From a checkpoint of a small transformer trained on Wikipedia.
Size: 12 layers, width 192, 3 heads of 64, MLP 768 tanh GELU, vocabulary 2886, 5.9M parameters.
MLP neurons of a small language model. Each row is named by its layer, matrix (up: input weights; down: output weights) and neuron, and shows model dimensions 64-191. Each number is 50 + 10 x the weight over its row's rms, rounded and kept within 0 to 99.
After each neuron's rows, "fires on" lists the tokens most often at its 100 highest values on Wikipedia text that the model never trained on; "fires before" lists the tokens most often just after its 100 highest values on Wikipedia text that the model never trained on.

L4.up631:31 36 50 66 66 48 47 56 46 67 54 53 40 51 57 51 22 51 59 50 29 47 47 54 61 61 45 42 61 42 42 45 53 50 59 50 46 44 62 47 55 50 44 57 54 35 42 51 43 51 56 32 54 64 30 62 43 45 38 38 50 47 42 50 44 34 49 49 54 50 54 68 56 47 37 49 58 65 26 42 42 50 43 57 48 55 71 47 45 60 61 68 41 46 58 58 60 57 40 63 31 50 51 64 50 40 34 76 44 61 43 49 48 69 52 21 48 49 38 49 47 48 60 53 66 33 55 43
L4.down631:59 57 48 60 48 45 61 38 44 39 55 50 51 47 65 48 57 57 44 46 70 46 34 24 34 48 50 55 51 46 58 55 36 64 52 57 47 51 35 45 65 67 40 70 66 35 51 51 50 82 55 43 46 73 58 61 53 61 49 53 60 61 70 34 56 54 58 39 53 39 55 49 57 47 45 36 48 55 32 47 25 51 48 44 54 60 45 49 42 47 34 34 41 48 49 55 54 54 58 45 36 62 61 49 52 33 55 52 50 48 49 59 42 38 53 43 34 61 45 35 43 36 43 47 61 52 64 49
fires on: "v", "erv", "ov", " prov", "ew", "u"
fires before: "ro", "ed", "ard", "en", "er", "ens"

L2.up733:50 42 66 49 42 54 59 70 45 52 47 41 35 43 53 69 47 48 68 44 67 32 64 35 45 53 45 31 43 36 59 40 61 51 38 55 37 37 48 50 52 76 47 52 50 53 47 52 46 58 51 51 45 29 57 53 44 46 35 70 54 28 50 46 48 55 55 66 51 61 51 58 42 61 33 45 62 44 43 59 31 57 41 45 53 49 55 52 47 72 54 49 74 44 66 54 43 25 56 50 51 49 54 48 51 43 55 55 40 48 45 44 57 30 60 60 64 51 50 66 53 56 56 51 38 62 59 34
L2.down733:45 41 56 32 62 46 41 44 55 45 54 61 62 58 60 95 52 40 52 54 68 49 40 63 58 45 53 58 63 51 55 39 47 41 38 58 45 50 54 40 50 45 45 49 39 56 41 61 49 48 52 69 68 57 52 40 38 48 54 57 47 64 56 44 52 57 31 51 57 54 36 53 48 59 45 54 37 51 46 49 48 54 38 61 48 57 44 60 64 68 49 40 58 39 51 50 54 67 55 46 52 64 51 56 59 39 54 50 55 53 39 45 45 40 48 48 47 57 50 54 61 61 56 44 42 47 57 49
fires on: ".", " the"
fires before: "\n", " The", " In", " It"

L6.up159:45 38 32 54 62 47 55 64 70 47 48 28 24 66 38 63 40 43 55 30 56 66 52 57 47 54 45 55 54 61 52 41 38 59 62 46 41 51 50 42 44 59 61 45 54 51 51 40 65 68 46 52 50 53 38 56 43 62 76 44 64 51 46 37 44 36 57 62 51 65 71 53 39 53 38 58 37 53 47 49 48 42 46 57 64 63 42 64 39 63 57 46 61 47 50 57 54 34 53 55 49 29 67 35 54 43 48 44 60 49 63 59 33 44 33 55 32 51 52 58 54 50 27 52 39 55 40 65
L6.down159:54 43 64 48 34 48 57 45 57 48 50 42 26 45 59 78 57 51 54 50 52 62 60 63 36 45 33 50 57 60 58 38 46 42 34 53 57 49 38 53 30 43 44 51 60 51 61 49 53 50 37 39 46 67 52 51 65 53 58 46 51 58 33 45 40 49 42 66 49 59 48 66 46 51 43 35 47 66 48 46 56 48 43 51 37 56 65 64 46 58 66 61 46 52 48 41 58 48 44 53 50 38 64 39 53 66 48 63 60 48 44 48 47 58 62 55 35 48 58 54 53 50 49 38 39 46 29 52
fires on: "\n", "."
fires before: "==", "===", "The", "In", "|", "\n"

L4.up590:57 48 56 48 56 50 27 57 58 50 36 48 30 49 60 48 72 43 42 47 45 36 50 39 53 46 37 46 48 43 62 62 50 49 58 40 54 71 66 50 48 53 46 46 52 25 54 40 70 39 54 58 57 47 47 33 42 45 54 66 59 44 55 43 52 39 37 34 43 56 62 67 63 55 52 79 53 31 56 42 30 68 32 60 44 57 51 35 45 48 61 49 53 52 44 54 61 42 38 48 55 44 42 49 35 46 56 31 48 47 68 63 41 53 48 57 51 61 38 56 61 42 45 49 39 37 36 55
L4.down590:52 59 39 54 54 48 58 53 62 40 51 49 51 55 51 42 54 52 49 57 59 58 35 36 39 76 45 67 59 43 56 43 54 60 40 52 46 51 53 58 40 31 34 56 53 69 37 46 55 47 57 40 59 60 45 53 50 49 56 57 36 44 58 36 61 43 32 45 40 34 57 43 52 71 56 54 56 54 48 47 63 56 43 56 44 46 42 79 51 59 46 40 41 47 41 54 48 65 52 45 58 65 66 81 47 56 49 37 55 50 44 48 46 52 37 43 58 40 53 37 33 59 44 48 51 75 51 56
fires on: "\n", ")", "==", " =="
fires before: "\n", " is", " was", "=="

L3.up618:48 46 42 47 48 43 42 55 52 38 58 44 38 58 57 50 64 70 55 40 45 44 59 55 51 35 54 51 51 61 64 58 50 66 62 55 56 77 62 55 51 59 30 47 40 57 54 57 44 48 41 39 49 41 41 43 60 40 46 61 66 39 26 48 55 43 25 36 49 46 46 31 37 60 55 54 49 28 52 56 58 47 50 64 63 47 47 70 35 44 51 59 61 47 53 31 55 46 23 40 62 58 55 42 47 62 42 52 51 50 53 39 63 61 35 46 50 62 60 42 47 63 49 44 53 45 40 36
L3.down618:67 33 45 29 35 53 63 54 59 47 54 55 52 35 40 45 72 58 43 50 69 54 37 50 69 49 44 45 51 42 58 47 50 45 57 61 47 66 56 81 44 39 40 42 59 62 34 59 60 41 42 56 49 49 44 39 50 56 47 44 55 46 39 41 49 70 35 21 59 57 40 43 53 59 38 58 71 29 48 48 33 39 52 47 44 54 46 49 40 39 41 51 54 58 52 56 43 38 40 54 66 55 52 49 40 57 48 47 57 44 48 42 55 58 61 61 60 36 38 60 43 49 51 43 41 50 50 52
fires on: "==", "=", "====", " ==", "ol", "ors"
fires before: "\n", "hip"

L2.up595:62 62 47 35 32 46 49 60 48 37 63 49 49 66 34 42 47 44 57 50 36 47 59 63 63 58 53 44 41 64 49 34 53 48 54 67 40 45 61 62 60 48 49 39 45 25 45 53 51 55 64 48 49 40 61 54 53 48 39 55 60 50 63 30 51 43 31 59 51 56 57 51 41 46 58 50 46 40 58 55 38 52 50 37 53 51 52 45 52 58 53 55 55 48 41 58 52 52 53 75 38 48 48 60 49 46 41 50 44 60 37 73 65 61 67 58 56 66 36 49 54 42 34 47 43 66 44 50
L2.down595:51 57 39 74 50 63 47 44 59 46 69 54 63 52 61 51 69 52 37 58 53 46 49 53 58 47 26 49 59 42 58 41 45 53 34 44 57 54 28 45 36 37 70 46 58 49 59 39 55 37 50 51 59 45 41 47 25 42 35 58 43 47 62 43 60 58 49 38 43 50 42 36 47 40 39 54 39 46 61 45 46 56 34 51 61 49 61 76 61 53 44 50 39 27 55 42 57 58 45 53 52 30 41 48 59 50 42 46 61 74 52 34 52 39 52 52 46 45 59 73 68 70 62 73 56 61 35 48
fires on: ")", ";"
fires before: " |", " was", "\n", " C"

L6.up201:40 49 31 61 43 46 56 60 66 43 60 36 49 75 46 78 40 42 55 45 54 64 52 57 44 56 31 60 46 57 42 18 44 51 52 58 46 44 48 49 47 51 60 30 47 65 49 43 49 47 49 42 50 67 38 48 46 52 72 56 53 43 51 57 43 38 35 70 34 55 68 47 47 68 32 48 51 46 46 42 55 57 28 60 53 58 52 58 57 56 53 47 54 59 63 60 65 46 39 40 44 51 63 45 55 50 59 44 46 50 50 57 45 58 32 55 28 61 49 59 61 39 40 54 53 47 54 67
L6.down201:44 40 48 50 40 50 38 50 63 43 69 49 48 65 47 84 39 46 53 48 65 72 51 62 48 50 43 61 55 62 56 26 47 63 38 60 55 52 46 48 48 45 46 42 56 53 57 60 41 47 48 51 53 50 48 47 59 54 73 55 45 64 44 44 46 42 50 65 47 48 65 62 43 63 39 46 52 51 49 41 54 51 42 61 44 60 52 47 54 59 62 47 52 45 57 58 47 49 32 42 46 57 61 56 63 55 44 42 47 36 52 56 50 65 55 64 29 63 48 59 55 67 53 43 41 52 51 58
fires on: ".", "\n", ".\""
fires before: "\n", " The", "===", "==", " In"

L2.up541:41 57 57 35 58 35 47 43 43 44 29 69 61 66 58 50 48 12 50 51 57 50 45 35 38 52 57 23 47 43 56 54 48 78 39 49 50 56 46 54 41 51 28 60 48 57 46 59 63 56 50 38 57 36 34 57 58 65 50 44 49 51 48 47 46 57 40 66 50 55 42 47 63 62 55 48 45 54 57 50 36 44 56 56 78 64 62 64 55 68 43 42 35 51 37 54 52 48 67 42 39 61 38 43 46 39 58 59 52 49 63 42 59 53 61 42 45 48 47 44 50 65 44 54 42 39 50 52
L2.down541:52 50 42 47 53 65 54 61 35 43 45 64 34 58 53 51 55 37 52 47 52 63 41 50 55 50 42 54 35 59 48 51 54 44 38 54 71 48 40 52 51 43 39 43 43 47 52 48 46 53 58 49 41 49 40 57 44 47 69 61 41 53 33 39 47 64 41 49 52 59 67 45 74 71 46 51 51 63 39 46 40 58 36 60 56 33 68 68 61 59 54 55 51 71 49 47 62 65 71 42 48 61 36 38 53 65 35 39 46 46 58 52 49 46 65 62 52 37 50 41 49 42 66 46 27 52 28 56
fires on: "\n"
fires before: "|", "\n"

L6.up432:67 51 62 38 60 57 42 51 41 47 43 54 51 57 43 49 45 54 31 59 47 65 32 38 46 35 54 45 48 57 55 57 16 66 59 49 51 38 35 60 52 64 54 63 59 54 33 50 52 48 46 53 46 45 38 39 41 48 61 33 54 65 41 41 66 49 47 44 55 53 42 49 64 71 23 48 57 67 45 45 46 45 52 39 38 65 60 48 43 52 63 66 47 57 61 42 57 50 57 43 43 47 51 42 48 48 57 61 56 55 34 60 47 61 42 46 45 50 42 50 42 40 44 52 36 62 44 41
L6.down432:48 54 47 73 42 53 64 60 54 59 50 47 32 53 59 47 51 63 71 71 54 63 38 56 46 46 56 66 37 56 49 40 58 39 55 69 46 53 53 58 45 35 64 49 66 48 39 46 68 56 53 56 65 56 45 49 37 55 34 55 35 30 41 45 47 52 49 53 59 61 41 44 60 49 66 61 36 34 39 34 54 41 64 31 56 47 56 32 60 63 45 37 44 57 31 59 51 40 63 54 39 49 62 51 39 54 37 61 40 41 47 50 35 47 50 48 39 48 43 56 63 59 57 59 42 53 56 45
fires on: "==", "\n", " ==", "===", " ===", "ong"
fires before: "\n"

L4.up391:35 50 44 65 43 54 41 41 51 42 39 47 46 49 55 60 52 54 38 51 46 41 57 38 45 66 46 51 50 66 38 53 32 56 72 49 47 42 41 45 52 48 51 50 44 49 46 51 42 60 70 44 52 54 24 51 61 54 45 54 55 52 50 60 23 60 57 41 46 73 54 56 35 56 40 45 39 52 49 61 48 66 33 55 68 50 56 37 49 41 69 65 45 50 57 63 46 41 40 43 29 69 47 47 51 47 35 46 50 45 55 52 35 55 62 46 44 64 62 40 29 57 48 67 51 51 53 67
L4.down391:57 43 59 49 47 57 62 54 55 52 64 40 40 63 52 51 48 56 25 39 54 49 30 66 34 53 64 53 67 50 41 42 53 59 52 46 50 47 59 65 44 59 48 46 63 42 59 48 63 59 34 58 34 45 47 45 24 54 59 49 65 48 46 45 54 67 44 60 41 45 34 57 44 49 42 32 51 31 61 59 66 36 72 44 44 40 49 40 58 53 42 37 49 46 48 47 53 69 68 41 49 48 52 54 49 45 63 63 52 52 48 47 68 54 49 36 63 34 63 36 64 54 40 54 57 39 32 49
fires on: " of", "v", "ended", " &"
fires before: " the", "ard", "ed", "s", "ey"

L6.up619:65 42 53 49 41 50 40 52 57 53 65 26 59 56 37 53 41 37 52 40 35 61 25 44 48 52 66 58 44 44 44 57 36 45 56 57 53 43 50 53 40 44 62 49 30 57 56 68 49 55 60 52 52 44 61 75 47 48 44 53 48 37 46 37 57 44 38 47 41 61 49 71 60 60 45 49 47 56 47 45 44 61 54 41 29 50 57 47 41 67 69 56 61 62 61 69 13 62 38 66 53 50 42 34 48 54 60 40 59 63 58 51 37 51 48 51 57 27 42 58 48 49 33 46 49 61 52 34
L6.down619:42 45 40 42 52 68 49 44 57 33 61 49 48 53 48 28 52 46 57 50 38 54 65 39 62 58 66 61 50 40 45 48 60 42 57 25 39 59 52 40 36 51 53 61 50 61 33 62 54 55 56 50 46 43 58 46 45 62 47 48 37 46 45 54 59 34 44 53 41 64 39 38 32 74 58 66 39 37 46 46 39 37 42 41 52 57 65 44 48 39 61 53 55 47 54 54 56 73 57 18 67 62 35 53 52 60 37 42 47 56 53 61 56 57 59 51 65 50 44 64 56 52 69 36 54 48 54 41
fires on: "===", "==", " ==="
fires before: "\n"

L8.up110:42 30 63 39 51 49 65 55 49 67 67 33 54 48 49 41 45 47 51 38 79 41 37 51 63 71 42 59 36 61 63 35 52 49 51 46 55 64 42 65 41 67 60 25 43 47 48 56 42 44 60 39 47 40 50 50 45 59 42 52 42 37 59 51 39 44 40 44 39 56 42 60 50 61 51 43 55 40 55 31 44 54 67 21 49 46 50 51 57 61 63 36 59 55 61 36 39 42 50 32 37 51 50 53 44 59 56 53 53 47 44 52 53 52 34 44 30 53 50 40 43 63 61 56 67 55 57 66
L8.down110:67 47 47 35 50 27 39 52 61 37 55 42 57 43 40 47 53 52 45 43 41 60 62 45 59 48 62 46 47 66 60 63 48 52 37 45 54 58 38 52 52 54 48 76 49 59 42 66 57 70 59 48 47 60 51 61 44 48 72 41 41 58 46 48 47 44 61 41 41 35 58 56 61 60 34 63 40 51 59 58 59 49 73 35 45 42 49 55 48 47 23 40 47 58 46 69 47 45 51 36 49 55 65 42 52 45 60 48 29 55 51 44 55 46 55 46 55 60 67 70 50 48 66 65 55 50 56 57
fires on: "5", "8", "0", "ed", "1", "or"
fires before: " |", "al", ")"

L2.up697:52 56 42 37 21 34 31 59 63 59 49 48 47 24 64 32 57 40 41 64 45 34 54 43 36 50 53 40 37 54 43 66 71 52 31 40 39 45 58 46 55 44 76 51 57 49 54 50 36 61 46 59 75 39 40 38 43 52 62 42 42 42 66 46 56 54 53 51 41 31 39 43 30 38 51 57 48 41 48 31 67 61 37 49 49 48 45 48 57 62 52 63 42 45 60 46 66 43 57 62 56 56 71 38 35 49 29 62 41 56 50 52 43 52 35 51 48 45 44 45 49 55 61 57 51 41 60 62
L2.down697:50 47 42 38 45 46 36 47 48 58 53 55 49 41 65 51 76 47 41 56 67 54 39 53 47 43 40 62 48 44 55 63 59 30 40 61 49 53 59 48 54 41 67 49 55 48 39 43 53 60 44 51 62 63 42 45 43 37 51 67 51 43 52 52 57 58 46 40 60 34 51 50 32 46 40 62 63 32 49 40 65 54 39 63 39 64 28 65 53 46 44 66 41 60 49 55 68 62 58 44 65 52 66 45 51 53 48 46 53 80 51 50 56 41 49 36 70 41 43 42 54 55 47 47 43 40 53 58
fires on: " (", "(", " $"
fires before: "0", "2", "s", "1", "3", "N"

L4.up400:45 50 46 41 59 48 58 49 63 58 51 42 42 56 36 49 34 35 34 43 61 51 60 41 47 54 42 51 34 58 41 48 45 56 58 53 67 47 52 52 57 40 48 37 36 52 63 52 36 56 62 45 46 68 42 39 49 58 44 44 46 58 51 45 56 38 44 33 35 64 45 61 57 51 44 46 54 60 35 34 52 44 60 33 47 41 48 47 50 48 63 61 35 65 72 46 49 75 66 49 47 55 35 59 48 73 48 46 56 45 70 46 59 55 50 59 59 52 59 57 38 39 41 63 49 56 66 43
L4.down400:51 58 58 52 50 59 50 66 43 64 52 59 52 53 64 60 67 54 45 62 51 60 48 46 26 54 40 46 57 65 58 54 50 46 49 46 45 46 41 47 50 40 60 46 50 50 64 58 38 33 43 36 64 65 42 40 64 55 57 46 65 45 50 68 31 51 58 52 53 54 69 48 51 43 45 40 53 43 35 37 37 41 55 46 39 53 50 31 48 52 49 66 67 42 32 19 57 62 43 45 64 38 63 32 34 58 40 32 39 58 48 42 57 36 41 43 68 44 53 57 71 68 53 44 47 38 46 41
fires on: "–", "ul"
fires before: "0", "1", "2", "3", "4"

L8.up161:48 52 43 68 49 53 33 42 66 54 55 55 47 55 48 51 64 59 56 47 49 32 46 39 36 49 40 55 45 49 39 43 46 63 63 46 47 54 68 47 60 37 35 43 42 54 35 50 46 39 60 59 72 44 59 61 55 49 55 50 46 36 50 58 36 34 48 60 58 47 59 61 59 65 57 52 52 37 54 56 54 17 45 44 33 40 49 56 52 37 59 54 48 67 58 58 57 52 43 53 43 59 33 57 66 54 59 70 51 54 64 51 62 40 46 46 26 48 45 46 55 49 33 47 40 76 45 49
L8.down161:59 54 37 55 43 60 34 50 58 55 59 46 63 59 50 44 39 51 51 48 39 62 27 40 52 37 48 58 54 60 60 42 58 30 43 53 61 52 53 38 63 54 31 40 58 47 55 53 65 46 50 68 48 66 59 58 39 54 50 31 57 49 61 39 41 52 34 53 51 42 59 49 56 67 43 53 35 48 61 49 54 20 31 58 38 33 53 39 42 61 44 50 38 45 41 61 60 47 56 41 57 55 46 57 53 63 37 54 58 40 51 42 47 58 49 62 53 41 46 74 53 70 63 32 60 55 55 29
fires on: ".", " at", "==", " =="
fires before: "\n", " the", " The"

L4.up692:49 51 62 61 40 62 34 52 63 40 53 37 54 47 61 44 52 53 47 46 54 51 43 40 63 53 45 41 49 46 73 40 71 49 43 46 60 58 53 68 49 47 47 57 55 50 62 46 59 30 57 40 58 50 61 56 52 59 53 44 24 49 45 63 58 47 52 55 48 55 59 53 52 70 50 54 57 32 43 52 47 52 38 42 53 50 35 35 62 51 25 34 63 50 58 45 51 36 46 55 53 56 51 40 55 47 45 45 54 55 53 38 33 49 29 65 36 45 40 57 57 40 50 52 44 41 49 52
L4.down692:45 38 50 40 56 45 42 56 61 60 45 52 77 55 43 35 57 39 49 51 62 46 55 51 56 55 38 56 29 39 51 49 61 44 55 50 76 66 66 42 55 34 26 44 64 27 51 54 29 49 34 54 55 50 33 42 45 52 48 51 31 52 46 53 47 58 59 78 56 43 49 48 44 64 50 46 59 66 46 42 38 28 53 49 44 45 65 40 48 46 61 50 41 39 53 38 48 64 60 46 59 70 49 58 49 51 56 55 37 45 61 51 58 52 44 64 51 46 48 43 63 45 45 71 57 48 51 46
fires on: ".", ").", ".\"", "\"."
fires before: "\n", " He", " The", " It", " In", " She"

L6.up283:45 45 52 66 59 48 41 50 40 45 56 37 47 64 59 36 44 55 51 53 40 55 37 50 44 48 30 56 53 55 55 47 56 74 58 39 61 48 53 50 61 37 48 30 53 62 57 45 54 64 40 51 53 52 49 30 63 69 55 47 48 37 63 49 70 39 41 40 56 80 52 54 44 61 54 66 57 60 64 53 57 53 55 48 44 61 38 56 48 36 59 52 32 48 70 54 53 37 42 47 50 55 48 58 49 62 55 35 39 61 35 32 28 56 44 51 66 50 31 46 72 61 43 49 66 44 69 55
L6.down283:36 64 70 52 33 51 48 47 42 60 49 67 47 47 46 41 60 28 42 56 52 50 45 74 66 55 53 45 51 61 44 60 44 67 72 37 61 53 53 31 31 57 41 63 53 52 55 47 48 67 38 71 59 46 45 47 44 47 48 40 50 55 37 34 40 56 50 68 40 42 33 62 46 51 55 50 28 51 43 45 47 56 45 50 55 48 45 55 53 57 45 55 56 47 39 59 49 63 52 45 60 57 42 62 23 76 50 50 57 43 54 48 49 56 34 51 57 56 44 45 40 53 48 49 41 48 57 58
fires on: "==", " ==", "History", "b", "row", "\"."
fires before: "\n", "==", " The"

L3.up512:50 63 41 50 51 35 55 59 60 46 34 52 35 67 43 58 44 55 78 68 51 52 64 59 44 41 26 39 40 60 44 48 51 43 37 29 78 57 56 34 50 47 42 42 58 57 54 49 41 54 53 48 55 44 62 44 52 59 61 48 44 50 37 40 40 36 58 44 41 63 58 49 51 50 62 43 51 40 38 69 39 63 58 52 44 68 65 36 47 61 44 18 61 54 56 45 63 48 57 63 60 59 62 30 46 41 55 48 54 42 31 60 53 37 63 34 47 50 38 66 47 67 28 54 38 46 47 52
L3.down512:36 57 67 40 31 51 46 50 74 46 49 68 46 56 60 73 63 39 58 55 53 61 43 41 35 47 51 47 66 50 52 48 49 48 48 52 46 53 49 48 52 38 44 66 54 50 49 54 61 48 47 43 45 61 41 58 35 54 57 52 31 68 36 35 52 57 59 53 44 38 62 60 54 53 51 47 41 71 49 46 34 43 40 71 52 39 64 57 58 47 46 54 44 40 62 52 53 44 38 56 35 56 47 44 69 47 64 43 56 47 49 61 53 50 48 73 51 52 53 69 43 42 52 49 40 38 44 56
fires on: "\n"
fires before: "\n", "The", "===", "-", "A", "As"

L4.up440:56 47 62 54 64 39 36 52 64 55 51 51 34 32 72 50 52 40 48 33 50 61 51 49 41 54 56 36 54 38 66 51 60 57 50 53 67 43 57 64 30 64 42 58 55 63 44 58 68 53 52 52 55 60 60 38 47 44 58 41 51 35 38 34 56 42 46 34 68 53 46 58 54 62 36 62 61 45 60 49 52 53 33 39 48 66 54 63 41 44 51 51 67 53 39 61 73 44 56 55 50 51 41 39 74 51 43 39 49 52 37 64 50 49 41 53 48 52 70 45 41 55 55 38 57 57 48 43
L4.down440:43 38 50 52 55 49 28 60 42 43 62 58 57 74 39 52 41 64 70 54 53 46 33 46 61 59 50 61 35 37 45 47 52 62 51 45 60 57 71 55 57 49 50 45 44 47 54 47 56 67 47 70 52 51 53 37 44 47 46 55 47 40 60 30 49 39 46 44 57 47 43 32 57 56 65 48 56 58 49 37 66 57 46 55 54 53 62 47 43 57 47 46 33 47 63 61 40 49 45 36 48 56 48 67 55 50 65 31 39 53 49 69 43 51 55 64 31 51 29 41 54 49 39 56 52 54 67 66
fires on: "==", "===", " ==", "\n", "."
fires before: "\n"

L8.up130:49 37 41 39 57 26 47 48 57 59 54 48 39 55 66 51 55 55 53 63 59 46 63 41 40 45 39 52 52 30 34 43 49 35 66 45 50 57 51 48 57 52 45 46 54 56 67 59 48 32 57 59 32 33 44 48 27 46 59 53 38 45 45 64 46 38 52 41 57 53 48 46 47 47 32 51 44 47 59 60 46 40 61 44 61 56 54 51 60 40 47 49 45 66 51 61 32 53 41 27 25 38 41 42 62 51 53 67 44 42 54 53 41 71 46 52 45 61 42 40 53 53 54 71 52 59 44 67
L8.down130:46 65 35 37 52 61 54 48 53 43 47 61 56 42 26 63 50 66 42 48 43 68 51 39 46 33 63 48 51 65 69 63 66 45 33 55 57 47 60 56 35 65 36 49 39 57 61 62 31 39 56 61 62 55 54 86 53 45 56 43 52 67 48 59 51 54 49 38 54 65 45 46 36 36 59 36 37 43 52 46 57 58 70 60 58 60 62 62 52 41 62 47 66 43 52 41 60 35 41 55 51 54 46 49 52 48 60 57 51 52 56 36 57 35 51 45 44 55 53 38 64 49 53 43 50 62 40 45
fires on: " 1", "1", "al", " Off"
fires before: " |", "–", "ic", ")", "ad"

L6.up503:64 34 65 41 33 37 43 69 56 49 47 16 51 54 42 68 40 56 46 49 47 53 45 56 48 50 59 55 55 49 35 49 53 52 45 64 57 62 59 60 47 57 39 50 41 47 52 35 47 36 64 49 57 49 62 57 26 54 53 44 62 44 75 42 53 51 52 26 49 53 58 54 47 56 65 51 43 53 48 59 52 60 32 40 59 49 48 61 37 44 53 56 35 57 61 63 43 33 64 61 40 45 48 67 57 47 62 44 63 47 50 70 53 66 49 58 50 54 44 25 57 60 54 35 27 52 54 54
L6.down503:49 49 49 41 55 46 34 48 61 41 35 74 34 52 57 35 45 51 49 48 57 31 54 51 47 57 65 57 53 59 63 36 76 58 37 59 40 48 51 47 38 44 53 65 48 50 49 40 54 46 34 43 53 42 40 52 54 30 35 66 45 60 33 57 50 50 60 60 55 41 33 50 52 63 51 49 57 64 33 28 52 48 33 60 47 57 32 47 63 42 69 52 44 59 54 58 49 65 57 44 60 42 47 44 61 53 43 53 42 53 37 54 58 44 52 40 45 55 48 51 40 34 37 58 45 60 45 62
fires on: "==", " ===", " ==", "==="
fires before: "\n"

L6.up87:53 61 39 52 38 43 46 58 57 41 54 47 42 54 42 68 40 38 51 31 59 55 56 53 46 55 37 54 48 57 45 14 39 56 48 83 63 56 55 51 48 51 67 42 50 65 53 51 48 48 46 47 46 52 41 54 58 50 53 51 68 52 39 40 54 49 51 53 36 45 66 49 56 50 42 45 39 57 47 30 52 72 33 55 52 67 57 70 62 54 47 46 59 40 57 60 56 39 60 41 39 50 51 42 48 58 57 49 38 55 57 60 52 45 48 63 28 53 44 62 45 39 29 47 40 55 61 65
L6.down87:53 47 46 56 44 51 40 60 61 44 44 47 55 45 54 99 48 39 38 37 64 64 49 69 58 37 46 47 54 52 53 31 50 56 47 47 36 50 49 45 50 41 52 50 53 50 55 58 48 48 55 44 57 44 54 51 55 37 60 55 51 66 49 52 34 35 45 35 38 47 68 50 58 56 32 53 59 49 52 48 50 70 38 43 52 64 50 51 60 48 54 59 46 47 64 55 66 47 52 40 41 39 47 32 47 51 57 46 56 57 62 45 57 58 49 68 44 50 58 57 38 61 66 45 54 51 52 40
fires on: "\n"
fires before: "==", "===", "The", "In", "|"

L4.up441:34 40 50 44 46 51 51 50 51 40 43 36 35 52 51 57 48 65 67 58 50 67 57 46 67 49 56 41 27 52 46 42 59 58 61 42 46 40 63 46 48 45 36 36 62 57 67 56 47 42 57 39 43 43 63 39 59 47 56 49 33 28 66 43 55 65 50 42 59 72 42 48 61 41 53 44 52 42 45 44 64 62 57 48 57 48 65 63 64 51 46 51 55 46 57 33 57 38 45 57 59 61 27 50 49 49 51 39 49 33 44 60 42 47 56 60 70 47 47 55 45 61 35 50 37 54 61 56
L4.down441:37 33 45 51 55 54 51 55 56 33 38 43 60 54 52 48 39 58 65 49 52 65 49 36 42 39 48 49 63 47 54 56 58 51 52 51 60 60 69 51 59 42 63 46 55 40 59 46 49 60 36 72 45 52 67 52 45 54 49 54 40 48 42 47 39 46 47 58 32 56 44 41 55 63 61 41 55 45 46 61 53 48 63 63 32 47 29 78 43 69 43 52 48 44 46 57 50 63 56 44 55 55 44 52 65 44 37 33 57 48 44 40 64 59 48 53 67 51 61 62 43 59 28 46 49 60 40 47
fires on: "==", " ==", "un", "rib"
fires before: "\n", "ution"